config = dict(
    num_hidden_layers=10,
    hidden_size=192,
    num_attention_heads=3,
    num_key_value_heads=1,
    head_dim=64,
    intermediate_size=640,
    vocab_size=1517,
    hidden_act='swiglu',
    norm='rmsnorm',
    norm_place='pre',
    norm_eps=1e-05,
    positions='rope',
    rope_theta=2380.0,
    rope_fraction=1.0,
    qk_norm=True,
    attn_scale=0.125,
    bias='none',
    tie_word_embeddings=True,
    parallel_block=False,
    init='uniform',
    init_std_qkv=0.0361,
    init_std_o=0.0361,
    init_std_up=0.0361,
    init_std_down=0.0,
    optimizer='adam_variant',
    learning_rate=0.00142,
    beta1=0.9,
    weight_decay=0.18,
    lr_head=0.00639,
    warmup_steps=554,
    schedule='wsd',
    decay_fraction=0.899,
    decay_shape='linear',
    final_lr_fraction=0.02,
    batch_tokens=16384,
    max_seq_len=1024,
    doc_mask=False,
    train_tokens=157900000,
    max_steps=9638,
    dataset='wikipedia_en',
)
MLP neurons of a small language model. Each row is named by its layer, matrix (gate and up: input weights) and neuron, and shows model dimensions 0-127. Each number is 500 + 25 x the weight over its row's rms, rounded and kept within 0 to 999. Numbers have three digits each. A neuron's up and down rows have the sign that makes its largest values positive.
After each neuron's rows, "fires on" lists the tokens most often at its 100 highest values on Wikipedia text that the model never trained on. A number after a token or word is its count.

L3.gate600:494495498518506523505490513485523526467498555448495516464489508511492511508504503500517538508472491512472476453492520468522472550490514498484473486520514515512562448470548467514487489458486491475483494472473475513493490511501541538502492489505520459483514485537540493524507496523482518516502519449550482539449486542548539457486507488465445448488530485535511516502506526511481487500501
L3.up600:518485503498512493503463530494502498505416502490503502500480528505480466514484485509446534509512509460498450496508518494472526519505491519476477477542496502511516499454513471495505516517440476527528493502484492516480473549516498552481489489500484513451541489512504545487484507484463503539497527481485479541486461520551549518463508476471502471448511496434491485565547500510514494521493
fires on: "N" 45, " N" 42, "n" 13

L5.gate318:497498487484530508495533474481517505485524505512506504434500534504524519504504487521504505507480507489494501560528524529504500521501483476475525517460526466461488480524515519479522510545490478434477490479501484478501516487543537501511516517515523554487514491551543449484506523518459480515503525514503491514443498499497492483496456514505503488517489484483484471541500486497488538529499
L5.up318:504526524492532477511531500519505515487505457533517452496513493531442510525540517511470460491514499482509489514508523509451516455508498506548544543535495527497534487490490487509547476523486485529432459521470503522497492511519482477455473552510513520504552491499504483536475461526508509492513537525474497448513544492512511499502494507475459510511495493493512506487507455526523509510503
fires on: "h" 26, "az" 15, " and" 13, "and" 12, "u" 9, "we" 7

L5.gate243:520519539503502529524446511504535505480514484479551505522548473473483458513493501499551502542523515504466506509509518476520480498565497481508497504463485475499526504512461535485522496465518531537512493495481474502529537506516493488464495474527493495505475497466504527489499482487482466529528536480515462457495506524497538493504446482500492487528548530533493487480492540488510471530509
L5.up243:473489473536488501529518527525515487499520489519504520493493503520470496526507467484494484519489511501483491467494515483460487455564498541541508477457492433483502519463476521539485512512484494547498501491504496541509467538535522513519518509487535481490456501482470542502522487510532455524524492482497504474518535505555478483443467520498479487517483478482492494500456464469420505475508
fires on: " =" 29, "is" 14, "as" 13, "ig" 8, " (" 7

L7.gate134:500481493503510549553530472541497482506538538514513500505525478514545486469450516466512520508484518522515484534484462507486501553512512492491508499518519499482501469454566489562510464517519542450478498482466491457501483455516485497463448548482505481496480505487502491509482503439472542516461495500512506534473504519498511501467502537515466491457518513509511491473479547535508513520491
L7.up134:472508460500498491521563474530486461518499531527490502501524508506539515506510483486503469469490500471531462505499503508515518506482507448491495503459494526451498497480525500490528485484506539477469481535475495456471508488499476481502484501448556451522483521497502510536529522452526501514460459521483494523466472488494495514433475526501514533519513498512526472512467512522500542475499
fires on: " in" 27, " on" 9, " In" 9, "in" 7, " off" 6, "o" 6

L5.gate88:476449511503517495474485498475491526487483441498525492513509504485516519496530528456449531514480514479477493526492540522539532484513540511541549509503511481488488557527480534458535486551485514482499492517479470502516487442493522508457485535474504491482509513495501465505481553523469460520518486494502451496523505486530482514533506519553472465531471497508522453479464515509487510481512
L5.up88:483473521451500554515514511502541525515502494505495498514507505564500547481497453546504519480480455500504531539520497514477487530533502494540524511523532533483498477478532499527486473513499478485487493506535501477510496496548488482487460483538443503467523490489500526478471486543515501486497501545499502532463528438496511505523528488447463489515529502548481502539510478526510520514494
fires on: "l" 26, "h" 14, "we" 8, "st" 7, "gr" 5, "f" 5

L7.gate524:507490503504533545506510576554501518501491476456515519470484484478515523501539479497493510467512496468500530498490479516485479526516489538516470527507512524518497500493501522491494485542554517441482489468503454482486533514495489503479501533512501503504493503514552490466529572461496476462472516484525469517516534534512501450533485473528464482508518477485513513515473525495502562527538
L7.up524:470488580507524513505511505510472519515553491593553511547503477472463454456491488478524496548511506482469522461499459493495542513487478505488548479456522500502503497512488531548511495500539441520491533503443499509506507540523508482500523532496499493510536493482491532476499482472482479447517494487503483459525473540479505474510503449520490523478541503477512495525483488491478534499476
fires on: " l" 36, " the" 18, "s" 8, "il" 5, "m" 4, "i" 4

L3.gate14:433452500473502506510513522490511476508523483499484511539493442509478501509517510473506529506495485510478480461521513520490478505501511490473510519560550444475545528518505571474492501483528487497520521467493473491454500471488541524507444520472536462512471509527513528492488513499568482539464538505531534504536521531490522515517475489464519495467490510509472504524500512530485453507534
L3.up14:501509466504469489508490535472471454505511512540462528506507504496512528499474548493527521478517508486508486526498485490481483519529520493460518562524518486527490417500488458481499502465421465521552502466442522520514429486509505481501505515476549499450496520477460514514498536467492515499500503508482490518484471510522545472494518518504491498469508523466463457492521478499478482517525
fires on: "ec" 33, "ac" 18, "c" 13, "up" 13, "for" 7, "uc" 6

L7.gate258:503505513473472490516560530472483536501557483502459479449516490506510508533452450473518478508516509485470490483519519487517455534493482491507490529477502536471485506505552495478493475547501506474499450507506495542490550522501499462469496529498532525449479507512519539529453506478494514531467478485487529524470501518498478517527483551529484459513507501481488490489488500495548546476493
L7.up258:498545533491484516516508558470496444509492451532507501480534544508482520493483506484482504508474499491494513506481475478467468496558497482498502508495529475540447523506483533508510503491547518474495505484466498512443481499449485525490494495433538508454509514516496502498492499432540525491486480484495488521478504474495504499492494499512523467489542512456491510531479481450512519491460
fires on: "," 97

L5.gate236:521519531517521535483488508500519481503523513471531523524477518504524495503496477521470465521493443535477478462483516507517534486472481446465495538512521500502522495477522497518515500490497508515503472499493480552493538527491496505497514535529521426496498557479518468534454554475521576527508497512509515535529441459527526474542476462519482471503509499483527495503458539467500507516516
L5.up236:471520505533502505535474511471538503522484518494512512520515543505468493531474537471484513503519491510532526504524495513466510568532495513528512533493522507505520492553459504499536499505475482497513505488477467445477508487459497472495457505500519484517484500512504470526537520463524525471490490522527454533443472484531531515519525481462490452495485522519499520539503491517496485521469
fires on: "," 19, " and" 16, "ubl" 7, "t" 6, "itt" 6, "ord" 4

L3.gate474:488454532538535455499502482516509453510487477470475482518504486468504476544479545514543473546473487529511521497468493494496484477476497484484518479524522520524503538484556482506500472520539460488537512506481509502487460518498501521495503479478455572515533514513540500500497535493509525503535514479544476529526498491502502494529511528484470483519466470523471517515466575484502511554549
L3.up474:481476527541525460489560500565516498500470463526498506506504494483536483551487540527521498564502501483481537472468483473550501486486497453468518479502510465529498544483523435503482518505540470516533505484492454514479487512521475507534492498478504524509496488545506523519501530459554516501534538535544471519496498487530516515503507535472525470495482462498476489487464543488503471475529
fires on: "y" 78, " York" 14, "s" 5

L7.gate237:538505502564479495467492530510501485495498524489475490474500487500492543471525514491450491540539485469501509469493471508495480521463541537487547500549516457506474522480478459560515502492463527540513527489455483481528493488508491503498475512503520546498466492522491497498465510528484497510481489470538477537511535494487504453485493539487494481447506518459460487521510548469546486534508
L7.up237:499510464466481509487511493455515520516496494487491521511558536490475490505511524521497544461450512463482489482482492493512476493558482552456523499507529493523516540504549512529483501503495505560556520508440492495495509542503510507504508483515493497479526527497499520498556549503454528526498481476498486491529508464460537472538476505540533501526509453516516515497531510525514496503517
fires on: " " 67, "vent" 10, "old" 5

L3.gate50:487475467482489493540510511507497477519522496513502490530512540514483467482513449527521510486505501480496466489488526501471503482512543508519473488507518462506507502529494519512480489535485476466471480508491464509514478433525516532509468497472472473465494474456500467499452517515440507482499501512483526508457555498520522490506500482493432510465485467517476554489500519481489465543516
L3.up50:552540504507530485505516474494504487512481484514503485519538516456508490468474543466512506499463569455527523488513496486501527454447527479527472514516505493476486519515517493514532493459470475459521454526474523478478500489486511501488496501480510522517516505455480523478468471528454503496535531560512536506466482492492538505456512507486476524472492501480544507519515487508475516502515
fires on: "ver" 28, "on" 15, "e" 12, "ow" 11, "ay" 7, "n" 5

L7.gate432:478480498563528490514470550477501531540501497454459492468515509503497457484466482464499547476492514512467478470480514533474469473480503517489479506512497545521527481460533527478504503518511482511498493464525450464483497521513496499450510472467528502532496513477525524509507493481517479538514499482465487506478500498493550516513468518537461504478500538519486475504506518482470521522506
L7.up432:465517514509516451551521445505546499528477479469548522546473465518532504520461488466509534503522507533525482485483511534499498539504458485507468484463480511496511477500511475483517505515489462483486498480515516514540477512502504455503492501497528499542536533451513506479453525489509558464543504506490462488495486502527564487508477516481487507503466505519446505490495507505491479510527
fires on: "ac" 26, "av" 11, "istor" 11, "il" 6, "ap" 5, "ar" 5

L3.gate495:507502496453487466507514504466501491513470511466450544496489468532486486472492451556502519494501465527474502499504508501479538471515523492528460488505485477522488491482451486482508485478522511492472567476539519500528520465538495531537535510474520500519487474504492532539508488539534515514496494511527477493489460525517489482519514504467491499482459541518503502485491541521457534521516
L3.up495:487485569505452468529543472452498491489509504514479532465514462493477551497504539521503501509472522535498465495486527494465522460512515515538512542512522476531483494511496514495538474495493489488464513525514476508504512480551493517493509469474519481510483464523498504531501495549516516537494505492500489492514485526477479457505483554479499519510474502483488486499482499473495470512506
fires on: "es" 62, "s" 31, "les" 4

L3.gate534:488524462480514531497470490470509529487529505490509475515497522474506482474426487496481497494483499550465540512514462507547530460488463494508491495487458504529495502506535501505506459508491507494507514514507504533512519470488470478520507504446487511522493504489478490484514445489498512494446475472546557524492474489496503515502525456519511484508481504491464488473507488494526482508543
L3.up534:465497487479534510484505454516488519515473538514499512456478509496555507517473537533543494505508468500492520546539510539479485513548506478463539504479482453486491487483455508554505490514537486462513495520533493530498451473531541483500502479506517486471484500490488514472528489492417474505485477492488522471461499534511485475540489509472475494491519486500463498466484501481498502528497
fires on: "z" 28, "ed" 28, "ly" 10, "est" 9, "===" 4

L5.gate451:492528515485482498479474507486503477464484481510486490528518480498520466476501490500442467529506461514495497502453543494525475477479496495516509491460514488537510527502499534511507464496536492520499441462515433502495506466496530488482478482499461494474501544508476484530506482496524474532533469538494479479517478478489496447505509524531510476478518502468548503509482544521489534441539
L5.up451:497513498515494569492519504493514487439510534475529529530500528489498501467453444504462501492483509467512537517512477463495515520469562540495509535507507509494476524499495500575505475466526521480525461495508489522474492504467506508468513506520488524506484494504499447428490503503530490514505477505482520469495470502473531501475497468496505461486525520475503562480531490523511507509466
fires on: "ed" 51, "x" 12, "s" 6, "port" 5

L3.gate229:524494480483531497517515535514512466504503506484558474473516522539476475536470475484499480503493546469537557532528492533571486510526518503459474483486507526490510516458421484458483515522511501519531498492483510522491478493502469483517454502475536513527534534534495529505498513480516507470439463445512488498525505484509463503517519483504506463449465512520470493503481482507464505482512
L3.up229:459468499547508518526440514495506538551491519531531517504511505530462471554515474484498453449535494495527473540496517521504525535522492486533470492534478495529457496490487524454511494487511499504489499516504541511518484537493475491492493487470525511479474526533522522520483523496487453478523478480498480458518472481495501535506509470467548458482494475520509472516494520504505519486468
fires on: "ail" 40, "ill" 32, "t" 11, "il" 11

L7.gate625:504499509470493507472465533497506535511480483528492492484462510464483461492480440481544480495516486480475497512461503531507463516509559521493505455496494470521491516485503520493486516509541549482507518512527513500520476507488480521460468515509488522499521463538505510525505518536475453530482505443544478542490496496524477528505506518552462477532482520515487527517474500504464427508525
L7.up625:522474505520507469481503498510451514478557507450514498503520548483472495481519549471528497443483454508516499459523472509548475486501489482454530527464524504519524488492500505466466545477511490504492491564481537491490536502477479461446486485471513467496493490481512520505526492515516484493482507524519516531541481535520512457552505528496524510509525485488527478513492493493511539492480
fires on: " L" 36, " St" 17, " W" 10, " R" 6, " l" 4, " Tr" 4

L3.gate508:485515522469514498505475522506489462481482514495522488530509519425529498476426504525511453533502518474490506496488474480488466467486507477477535535472491510548488455454448470515495491467510498501512454481484487514535468499482449534503519475502472517492490515478463466485540525513547462490518526486531528496532540473479490438502493524512477508519466508507485506450467501497503498467530
L3.up508:505474496493453519468486480486495512505492510484462488497534520456498492524498490491476513508474481480529465465494480493481565468477480511506492515472523500524528524536506485492504485493442505487492474531495484468525442519482437490485484524475500476484475480481523525536508530518427464455477508493496527517481496480502529484492526506498516508522555520498475495481498521453487502476447
fires on: "ag" 32, "ank" 23, "k" 18, "g" 14, "ry" 13

L3.gate116:513497502443511544453534469493477486476471476493522500520481532504465479493453463497468488501513511497527516497491493539473492474479512513508543514526515507491529493492542485526527457527483500489515520516522551520542523516488516547494496515499442537562504495502521448501498490494515467482497513482490468495512500491532475447544556479522507500511493456482453514555477534500521521509518
L3.up116:513485469492494514496491521490504505529535464468481517511495478526457479483492500518487457533516483513452496513506503486488496484496498478534508475521517525514520438501506510472514512514528531517466483532463520558490488459501537490501514473516515538496511478477523461476502493485498539483497491518491512521501536545463533509501468524459508454498483526462443501520492452515522507468477
fires on: "015" 11, "014" 11, "7" 10, "009" 10, "025" 9, "021" 8

L3.gate209:515464494499529497497502496536510456500523516531467503485495518480497541543490509537513544523484508498490517532525529538498472524482536503500470459533508479492491527472500527503490483489546494494463524434504488529508482475479497491506516463500464501478503469495503507493513476441477526513511500529525440517503482510513499511548507485478493500513457466477491541514492498523500489548472
L3.up209:483495491530487456502502522478454548512488473521466537498511470530517500523503496479488502535476513515482454514475499525483512507476505463494520503479495536560468490520516510499519508494516504473508509484538536471533517491497500455509540478509425511474447510478492472523463535512527459561485515499450477486518493509497509489481526520475501478498498460492462466502469537474488489518487
fires on: "s" 42, "es" 38, "ography" 7, "ics" 4

L3.gate347:459479488501476480524463485497448528533518517460489491505508501516495527519516490494523502466475519511472515477465507486497480493518526484494459507473519502513500523456503495509467469521482507465501547513480505477490464517518525527540525471466485473503460493492496487529457496485510498510411501473491552545532465499512500458509491504491460474518485502524500485487475532497493491487488
L3.up347:516500495570564499475506547539514488489492488500530535542474500481518491523484471479510512520457514465492504522505505454472495465496500474513512489505497565478544510481492489494475497466525463519517457508465530499473504528536534502473510501496525498508548502452485478503520497506506520521567558533491505486495490493539469508506499522540512483498466529506543423527523500485451503503489
fires on: "uc" 21, "c" 21, "g" 19, "ff" 10, "l" 9, "ic" 7

L3.gate620:486427476503508529490511520486477483487533471480465492489493482506480513495501510487525495472471499539522535532493499498513494554534481498508525492503524532568518543480496479475503520486520558503511511459474493483459506487489503496484504489513450517501461470534528488501483507540537488497513505478519524496537506478541448460515474529485484451517474466481471483494503543484522462492466
L3.up620:478469505486535502530499498514475450497480539508458496522506485477509520522499488533469483522515471523522502495499459475455557523512521552504501485505492485526502516488477496526445517519496477500543497453529489448494525521477507522468489541489470550470513510521479487469542523495522532464520532527500504469544491472531490498478461455453470471475506505497501529469504537501525480497523
fires on: "ot" 50, "t" 18, "ine" 10, "art" 6, "s" 5

L5.gate93:535503505506493492473470496489488523483539481481516506532554527516493486485433439496551510478494469499494505473498511513505502502550525507483521461474481444529507453486550497497471490524476520494494514512504475478457545505503483488465461499533528438488475527500513510496487455499478500510490518436511507494481521452481473509498510515488523457462493497505499473436468517500470518532494
L5.up93:499508482493516507517559521495536491518496485512522447523509489515510543540536480490443483528489478486501455483515533514441513486527479509520507497503510495478493512522475485469495538542512523457489513460520460537520482514520491473526487548556490539497455533530484491526491483472469516521519477531455506465509525499524503497499507525546534520515483476478506559462542514482486484506492
fires on: " =" 26, " |" 15, " (" 14, "," 12, " met" 6, ")," 5

L3.gate94:520492469513518476495514516464481474506510480494446501522512472489471541487497541501514504517486513510490486484490527511517479513534505485464501523516539504537492552490531476483510522490478450461486522479503527480454504523477524449519493463509517497477496483487495535441502508508531506512489542477457544496528470557518519460506558519507518474498469479513498506465513501534495517515488
L3.up94:485539466491513502496513516525451487494543500519485463460524461529497529472481492532504494501499534488503493480478535500490467480494529510502497507510513483547484478458500495515496516512444515498474504475490544477513519454447497485472507462533499530524544502523510523510493511513550530549539510500499473479563481472510487517561532523502492508457473480450518482421508488539466487495505
fires on: "k" 22, "ec" 15, "ik" 15, "ch" 10, "c" 9

L5.gate151:436542534519513488463513528523438528515553491505509471512502502509540501482477473476517479537526490499482506483475476518524503482512497496516499461515519534530470543462529531532493476494501527494471506525512500497502507458475497513509507548507534534499423459487506492446531465503528506444481507471537517510543510517456504471507525507500489492506496514497460532477502509523536491499524
L5.up151:444499524507503471475494489488486510509516506469468509507534489511515469557519523473478524454490536486526452474490466517457457477504533525542515488499503503477464503464490496532556479480458532470506526475496503488481533484537506500480497525516508563506526533522491541490547523523449470467483516489491502488432535472466499518500497506541523502537514491497508477512497507542497484515491
fires on: "m" 44, "s" 17, "is" 9, "ium" 6, "ound" 6

L3.gate48:441483532474504497513519549510538512516500493460486508501501520477529535512514506463517519457523493505532468510509490514472477551484471485536470523456523500465508522515441481468472498467538481499475464476473485519468479476483491503512470485515513546495463502510528530541503479518491446443524461486508473487499507509503463531524501506494523478495537519480519526438472528496459474507502
L3.up48:526489466444476494498472480493460497474504501491472480511487514463519467508460498548462469501543484516550480468496475509494527555447478513524502535512507500523482545468508495508495469464475525518526484486496534485454469511477514504492453517517472524542484533540484534523504520492485504494513533523506514496486477535511460515509520486491511504515509443513505537455515510525504496538493
fires on: " and" 72, " en" 15, "," 6

L3.gate177:503507503560521498507478484496482501530510530536548512473516493525505535478465504495534520498474521486482485521539543515515502487497514537480484504504499490501520459467538462447517471490516471501466471522486497482520499475518487518536516450515513498546524509444527503506480515516500445528508471490467532448496471486474537507512501544502461476504504450488518504499481512448470545457476
L3.up177:489474522475494434479521518526454492484503502485539505489500485459492507481464486488520547502520515472492488535505466481457524493479462478499457470489517501498537473510521482466496522498485468526516464487478511459545513489551516472510526538468516500463506511496471508497506477512469557476482504539482516499434478454480545518503479481517444479503499513486471468503487493516509494524531
fires on: "r" 47, " also" 21, " |" 15, "n" 5, "c" 4

L7.gate450:535493472538470532488512485534492517529521488536528541473548508474520509525487527485499507508476470504509510465518500501524467521515514529459479475511540515518496515495514501507496462475544494544507521523497498482548455539483456555518467509483480541516495484489525463543441515465515517541464524492492502516524516515514497498504489498519528494500529468475499552504488505470501545520512
L7.up450:540515526535479505488507480519485471536508512522491473492537536510516528540500468508529462480485513553532506492451489504475501509493501483524514479497468496509516512482507449502531503481444513559502487544493517547483531478472451532453533503526464530517460479503533472516512510532522477523524522507510447541501536505479485491441462504475511475515530540490485497472515511466491502522517
fires on: "v" 16, "iz" 14, "em" 7, "anc" 7, "otes" 6

L3.gate615:518520481514557463534488489545451500479510465535535515510502497508515470505499458481499515509540509483484538461505528514521536517512529526502443479497499441523532514472523467478507483518503501453490482501507467466475484535506542537495517485504532500482519490458499522509480546496493530490464478487523549479452474514503530488522529541491509487509459458508505506558495486516479482534491
L3.up615:533524497529506449496479521472531485537513477470507493488515510515519491540432505550516483497522527487536471495465469489494524511509493504506462475529548526500493532500482464497492517484467498498532464486488483494479481531495485495511494508560534494503479503493492539510492532479508545494456557475509470539489431489530508485505510517480483522506512480523499487508519557505482518534503
fires on: " n" 77, "n" 23

L3.gate393:431467502478504498510484476486482516524525504525458506522538531494500524485497457509470429487506483514454502494485474514484504525496477512474507512529495472526481504487517502567473486522457454517512530487508504517522475443481536493499519523466502481454535471532509463517501513482488482485494485482533506520508497497476496500476472464493468475514517506488477571452501519476527509491538
L3.up393:489477496496537495481533513493488495517487461534460482466515492525492524538486544490518492483507512461459448489481480475483487499544466491511481513532528496506522490470514511482568528516494523470509493521495470500516482523524457502485475470490528531505498538523504542543474518518497554511503553489518530482487508476554529507505481447492485502499515458473462496450504497488524488550520
fires on: "ap" 50, "c" 15, "ac" 15, "C" 8, "u" 4

L3.gate243:456473470480472509544508508537479503554501498472467509536524523514493485477514501531514469505524473491553510521491544519508486513464539522512497488498538494512514513483499520538500448513460483463486542453456522470508468474471478511508473499513503502521495469512496488536456518485484476488483504533465490500491474556546541535461516493517531447537505464485504478516489500479541483458501
L3.up243:509466456520518491498519492502495490526517475500521467503468502518497517531561485497504467448520504536522487491555471443485497489467501510488554495541484484573514507476529497488487475518526440501512460492495529494494501496506515483492501492496527532488499508482492546492485501523511500504475509522556505507552511499493524524505539498495539515470517547508501478499533506478494456488469
fires on: "r" 20, "ime" 17, "our" 14, " dr" 10, "yl" 9, " time" 8

L3.gate551:495510501489514492557523511441539497510500492490490494492494475473475471510497524495510517482545516477505459495468516529539466509510494506508473548453499486509477474510525487487494498453540433491482495467483476537502443491516512527501487477544528512515516518506520524513527438494487534523533455481505497485480509507529509485499497469520482518508486525462516515492506496488474492508535
L3.up551:479506510500493523498474517465481500495507526526465467466502471495481558536521491510505500546492506482521465475511518497541512462502488517465484556476549520483490444557484456441456514457512464503481507504495473495460478498475510527487522485548479526485495545542460522543570486499454475499524516526506504514490541523490480474482499512512512490503517507495505484518502507509506468478503
fires on: ";" 55, " or" 21, " and" 16

L5.gate171:431488486516488534459508515496497515476515504498477487456522518459488477478520474485481472497496502487484529493534517501482488500502523511472504458531467473507535470486510499528425456472460517515478492502461516493470490530498521522485515520481491464512534513509493544488489489498466528428495473474526501466477494510499472490521509519520483497524479465542446517495477510440471512491499
L5.up171:518469496511460512493527449470488471493460495453554506513539490499451490478461500526510512460486512492485500449501509420485496488556497553475514512487498485486519489523528510505549541491497517534470505527489498465546501495467511542501449486465502512519502527452491485527474509488492483530504513500510536522511510509492508529483478488505497515495545480485503486501492476502502467506492
fires on: "end" 32, "en" 21, "ond" 12, " all" 8, "ing" 7, "ered" 6

L3.gate636:431474491512488502510499473533484462487514506542501518480521531477498510493476483515539468450475527495425481516495542501541499469530493496524530492494500510507507531501492534513492504535466477520474491504509494535495416475494502533528503479486507487541478478525515518468468482504497516426489467477527503528506516527516492536486503507480511481538492480445462511485503538475518514438507
L3.up636:475491485552523462479562491523527538500472511510460506512484534491497557513475465534498502503474505514469497520480546506511494544538477550509460519519508497521448484483517520502523499501516513516525499467557483514490470495521476484513458511455495506511514534564496517529553432467495521509504491530487506511519484499524473516535475498471462496495544523472504485481504481503487510473514
fires on: " (" 46, "'" 11, "." 9, "l" 7, "ed" 6, "est" 5

L3.gate338:539540505499465514519492445503490508490511503484516473488518511497537485488489500530467501484507482487502539470505494546465526470490497470458510521536500498499535504489540511552495486509497513498472524525485505458513457518508522526480470506512462483524506530479531491464517452478483498483516530510513525525533449463487496486512496486574465503466522485480496539525488506459488508473499
L3.up338:500526457503521555500508483506490442488512522520526460455483487490533513517502503531546489529472506541491499504456493470531490534494505490475460504481453471504477469488519521505544506517505481461493490528511479481578519495477517518516538512525497498512486506473498477489509497493461484530542523454536489531490522489527469480531470547478469513521517482510528517471524525456509517515529
fires on: "ub" 52, " team" 14, " form" 13, "and" 8, "tern" 6

L3.gate17:487483467466524512529477528500496495443481514437504508497515499511503482484504505447425477528479483477512543509509505506511503516486491546519488471495495517525517509558482528481459458468495528504493460480517446455469517534498517541464491503465493512497506480505521486494530476519513452512503512506522532458485479503543454445504524522525511459435470482515483466513495495500490458486493
L3.up17:483496490478501508552509447477485457524491476508541520530517484545537463468441518478497505559498503488531516493502453495514524499485496528480534490461473458504454512541454518518497483510519527538473479481541490526526472502495493534506515511515470510561515508520513491491497469508455501468504443448498534464491462509507498493488486491509513525502542485493477506474469521508484477518524
fires on: "f" 32, "s" 25, "ed" 22, "ver" 9, "al" 7

L5.gate153:481418495490491503530509499480474554492500467474521508437495476527510452473518493516499477524499480519489515514500524476497481520503505484484514490457516486467525451449515533529479498515499448509464490508513506512448511526513543501484443484479493532486503524502488523521451517479490517469493521464528527471494526468503532485519466493502482521521484504507459548497464460491470517481521
L5.up153:471472486489486448478522511453528479463507458492520548469513519498466510476464492479500479541515528495498484479537478506477464539493453539471540517468547486483524532519510495480496470486493501550474513481513512516497488563487485522506493455497473515500472501491495509518516496515520445468488486469484512479496501522497512532512497489517526518486478493524465493529482500519517472527536
fires on: "ed" 25, "er" 22, "l" 21, "en" 10, "ered" 5, "L" 4

L5.gate362:467511490488531533513474507495502525487540498507471481540514490474521542517511518554526523470481476506495500512483485504476490518511512491516513486505521501526494520457519466483520452451467525514518509466483495501536458469505500529538506497489508521500536504529522507494553490541507528525528521490505427523483529542540499516505500462476473471560479504531482490557490530479482552497519
L5.up362:533473536490523505515471517500469538481525519496478489510485510512505488503505528478614507475487468512467527469495475488500487535467492443512522494489488528463554522423498451466497528509471519483501520482483504500495468527480519492502531482533505497476491504499500520530507514512521488499501481526513461470488469484489486474491514510489489495555476465532483519501506478494511487495525
fires on: "-" 22, "t" 15, "s" 8, "T" 7, " the" 6, " two" 6

L3.gate157:461521508467504523500490542494524499502562457470569475508469517505480478515510444466484542450505535515497550515498500529508497478470513497501476492533516487506500508514497540479462499508526464491485514486500544475504498508507493523535469486501540548517481509504536547491460499463516525505480516442512490467499520475535510502476473477482496498453521500551471510503493525484512482554480
L3.up157:486507517500499514505451520521474521502537501496547495495490458534469495489493457475526508489536500486502546513521533494550525458520462475509465489467500514484498487501449495481502524448558492497509503488478485496513538525495469470477484519526527524467535511524471527522477499479499534479528528451545488472485491455489513483495500504513508494510476494490440483513517529510536497469469
fires on: "il" 59, "E" 35

L3.gate339:502503500489522456554470519466477526509570470532444489484540516497483484510482470453500508484478537492476525506519508518585472519527556507491507489474490459488537489507506503475517467546517508517478455542504499509542529457564472487519515529488484474519528519505557471489466523547490490479513485485514519511500501525487495510518538521503494483477468518473477516491508489511510528499482
L3.up339:494478517500505439492505510492476521512525476547480474491521484526486493507520490490518476492454488475494519490503532500559477514507509512479496501477511486468509486498487504513504482552515489528487512513532531491483502473477468472524503496493497445503496513481460455486484571568489526478502490545456521481452515504471505524505514482465530492492514486505557534488514473491488522476492
fires on: "," 49, "el" 12, "." 8, " the" 7, " le" 5, "ing" 4

L3.gate162:463492508524530512492532495504488559481502471526509491477475512462486519508502507534572496444502525467494529506468496494525527446498481502478505548457484527505517476482547460522463494534466532489515498504512529482536469461499507504483498489535476514549478522502529501494476440516552502518490498436517487521478494519503517492530546518508490485493555495494488496499467528513530496484523
L3.up162:482478519489464499464505501504471497483486503501507513482511488531535464535488495525498467475525491547495498497496492544514495501544473518508523506511495504540499441460526507482478521506472485465499475455482500440487436499532543463490491479517512528505468509515486584525545460487518471466450511467524541502499554510476492523526553499459490467499532473500515465546503476494500492497473
fires on: "i" 31, "is" 23, "m" 14, "am" 8, "b" 5

L5.gate526:482481501489465528484471496510510460499528512486469474442505511521516528545468476513507485533469477483469497515473471466468519494525537505495494495501525540512500537484471497529520504556478559485528498472488495522480477502537486460501498506523461505505510476501500530452517537481525492481505497462507505531539460515465528511508500550518527497492483515480536486473460537512491477510508
L5.up526:522474505514485484509514554515503456457506459481493505533498510503509535500513487479510510518538500461505476504548500473522488502536485506509496553460491534482520560514518451511492533513542523489459432511526476481487487521483543511531454501499514517522498461486513516477521511487490472492528532485540454526491485477513536484495480508494486499465486483478512469501494475505532489509448
fires on: "ic" 16, "ec" 10, "itt" 9, "s" 8, "c" 7, " app" 7

L7.gate627:460452503503491533482486540516481529527533474556533505503540534523553481525489476456479500502524532474470510446518556522501529519527492503500526513502513493504514543502491507523453529489515513548523519549487509503491497505454480518468496527509510503511446525507509495481483533492547544536479488497519534464517497508513497448489457476463514494457502541522513534494476507495502502496511
L7.up627:552477496506504522486493520506502513509523497554514488523522457538472534484503498512508479560516509469453466459461460504479479487486509505535510522507490536427496466545507496533523497535486494531515547548450493485508505518486517479476479512500478481499484493516493485505502515503492479501528501479469465533483473480509475519522520546523507513492503481518485492529511476516454537503535
fires on: "id" 40, "anc" 10, "v" 7, "qu" 6, "ri" 5, "ut" 5

L7.gate80:460524553497537544488499561491500504494497499535490500477491505518513459513482480527495505511494478510537486515446509487495438504573504479504491538511502460498505519524502537492466465558549501449520502489541483484515511484486481481502499492479439516520501478534512463444517471528474531472476544473487546484475498484536512515525508495516488480552466492536514503530479504477523504519531
L7.up80:518505484467496481477425500533461528514495558487509502524483516488505483487480463552527491512508442518491506466492477536445499490487531494475528475472508452498461496541484492512561503509488481485509519529508514506482528505458490465494489462523508476487538458488500465510541481511507524518526488467514494534518500528488462485473496520432511485473476484563482500518502500520524499539506
fires on: " l" 61, " L" 13, "L" 13, " h" 5, " H" 4